Part of a small language model's weights: width 256, untied embeddings.
MLP neurons of a small language model. Each row is named by its layer, matrix (up: input weights) and neuron, and shows model dimensions 176-239. Each number is 128 + 32 x the weight over its row's rms, rounded and kept within 0 to 255.
After each neuron's rows, "fires on" lists the tokens most often at its 100 highest values on Wikipedia text that the model never trained on.

L5.up271 [ 79 107 127 127 142 131 150 143 160 161 155 150 154 117 121 137 128 108 213 135 139 206 147 146 145 131 122 105 123 154 113 135  93 139 159 120 136 159 151  71  87 169 134 161 138 201 129 143  98  85 173 156 194 101 109 131 125  93 157 103 167 102 167  87]
fires on: "st", "ad", "ag", "ig", "all"

L5.up57 [115 178 135 161 154 115  99 145 117 131 140 104 138 143 161 178 161 163 192 148 151  79 185 102 108 118  94 121 130 162 177 155 107  94 145 216 147 124 152  44  74 119  70  95 106 138 142 121 115 114 109 111 150  83 118 128  78 129 138 133 151 156 186 142]
fires on: "n", "'", "av", "un", " an", "it"

L5.up394 [204 133 144 139 176 159 152 136 128 164 132 116 158 168  94  92 136 131 163 125 169 114 100  93 123  78 154 149 145 161 137 139 162 134  86 117 129 159 140 153  91 101 155  91 125  99  92 146 136 110 120 157 106 115 119  96 192 167 132  91 155 125 186  76]
fires on: "a", "g", "com", " App", "uc", " trad"

L5.up216 [132 106 156 126 167 136 164 170  93 132 160  99  83 160 136 165 137 141 150 122 123 133 140  97 156 146  93 138 135 145 125 138 162 140 130 193 128 106 176 103  62 108 154 103 146 157 151 129 136 123 175 156 100  57 116  95 139 167 186 148 121 141 131 110]
fires on: "est", "is", "ia", "as", "ic", "en"

L5.up301 [196 131  82 123 105 127  73 171 125 131  88 116 138 108  76  97  82 115 150 151 169 150 134 185 185 135 108 203  96 130 138 131 146  87 120 103  85 101  81 122  48 135  82 165 135 122 137  86 106 137 113  86 144 112 115 133  73 135  98 144 112 126 166 197]
fires on: "'"

L5.up125 [106 152  94 154 145 125 120 169 113 106  69 132  99 157 134 154 104 125 162 101 189 116 101 111  94 154 121 115 131 137 119 124  44 116 144 109 146 135  91 142 122 106 115 114 146 184 117 148 146 128 148 139 129 125 166 121 176 146 160 159 111 113  88 126]
fires on: "b", "es", "ow", "ing", "e", "ock"

L5.up227 [ 98 140 130  86  70 156 144 102  82  96  88 145 112 148  90 135 105  75 197  65 137 117 116 157 167 139 114 136 113 156 120 153  73 122 183 121 106 110 135 100  70 167 104 122 127 142 117 149 132  97 194 144 133 128  90 111 165  78 126 157 116 159 102 124]
fires on: ","

L5.up483 [171 158  80 169 121 177 131 102 145 126 132 137 104 111  58 150 129 115 150  91 138 125 188  92 171  93 143 116 168 133 120  89  88 115 132 177  82 232 125 187 118  98  91 125  59 145 184 108 131 127 111  86 171 117 154  89 103 116 200 120 100 113 155  66]
fires on: "-", " un", "un", "is", " sub"

L5.up67 [131 180  97 140 150 127 163 119 149 170  55 147  79  79 146 177 190 118 152 105 143 160 130 159 135 140 122  96 119 146  63 161 157  79 175 117 160 157 111  95 114 121 148 154 151 195 104 145  78  51 132 112 140 115 122 122 114 168 120 120 121 100 211  98]
fires on: "ud", "n", "ul", "t", "N"

L5.up312 [103 123 123 124 115  72  95 147  72 112 103  99 101 115 161 149 161 161 130 107  88  84 148 146 199 149  68 164 147 102 158 136 120  55  99 138 148 165 134 143 124 128 134 127 136  88 165 121  60 105  87  75 117 105 167 144  98 112  95  94  96 138 125 111]
fires on: "if", "m", "ann", "o", "un"

L5.up98 [ 98 159 150 190 106 153 142 135 121 128  78  93 111  83 126 102 153 114 185 119 119 119 158 117 116 138 137 117 143 143  53 157  89 167 130 125 122  99 127 125 142 170 107 153 120 155 163 156  82 136 111  91 158  84  81 153 196 163 141  83  82 128 153  69]
fires on: " al", "l", "ud", " f", " Nov"

L5.up126 [ 83 101 112  99 114 126 116 151 158 143 121  81 119 149 155 185 163 157 132 145 132  65 156 138 129 183 132 103 114 108 156 128 128 105 166 174 173 162 121 114  33 147  94  99 122 201 139 185  70 175 144 121 144  71 120 188 139 190 192 104 142 121 100  86]
fires on: "is", "ic", "all", "ed", "ig", "urr"

L5.up499 [145 139 174  93  87 121  88 154 160 162  86 135 139 138 120 122 124  97 116 105 178 149  89 119  88 169  84 125 162 140 163 213 153 172 101 116 149 189 129 183  79 152 127 136 126 149 133  92 113 123  31 159 134  84  96 116 162 175 132 167 207 146 153 102]
fires on: "im", "ve", "ive", "ome", "ene", "ate"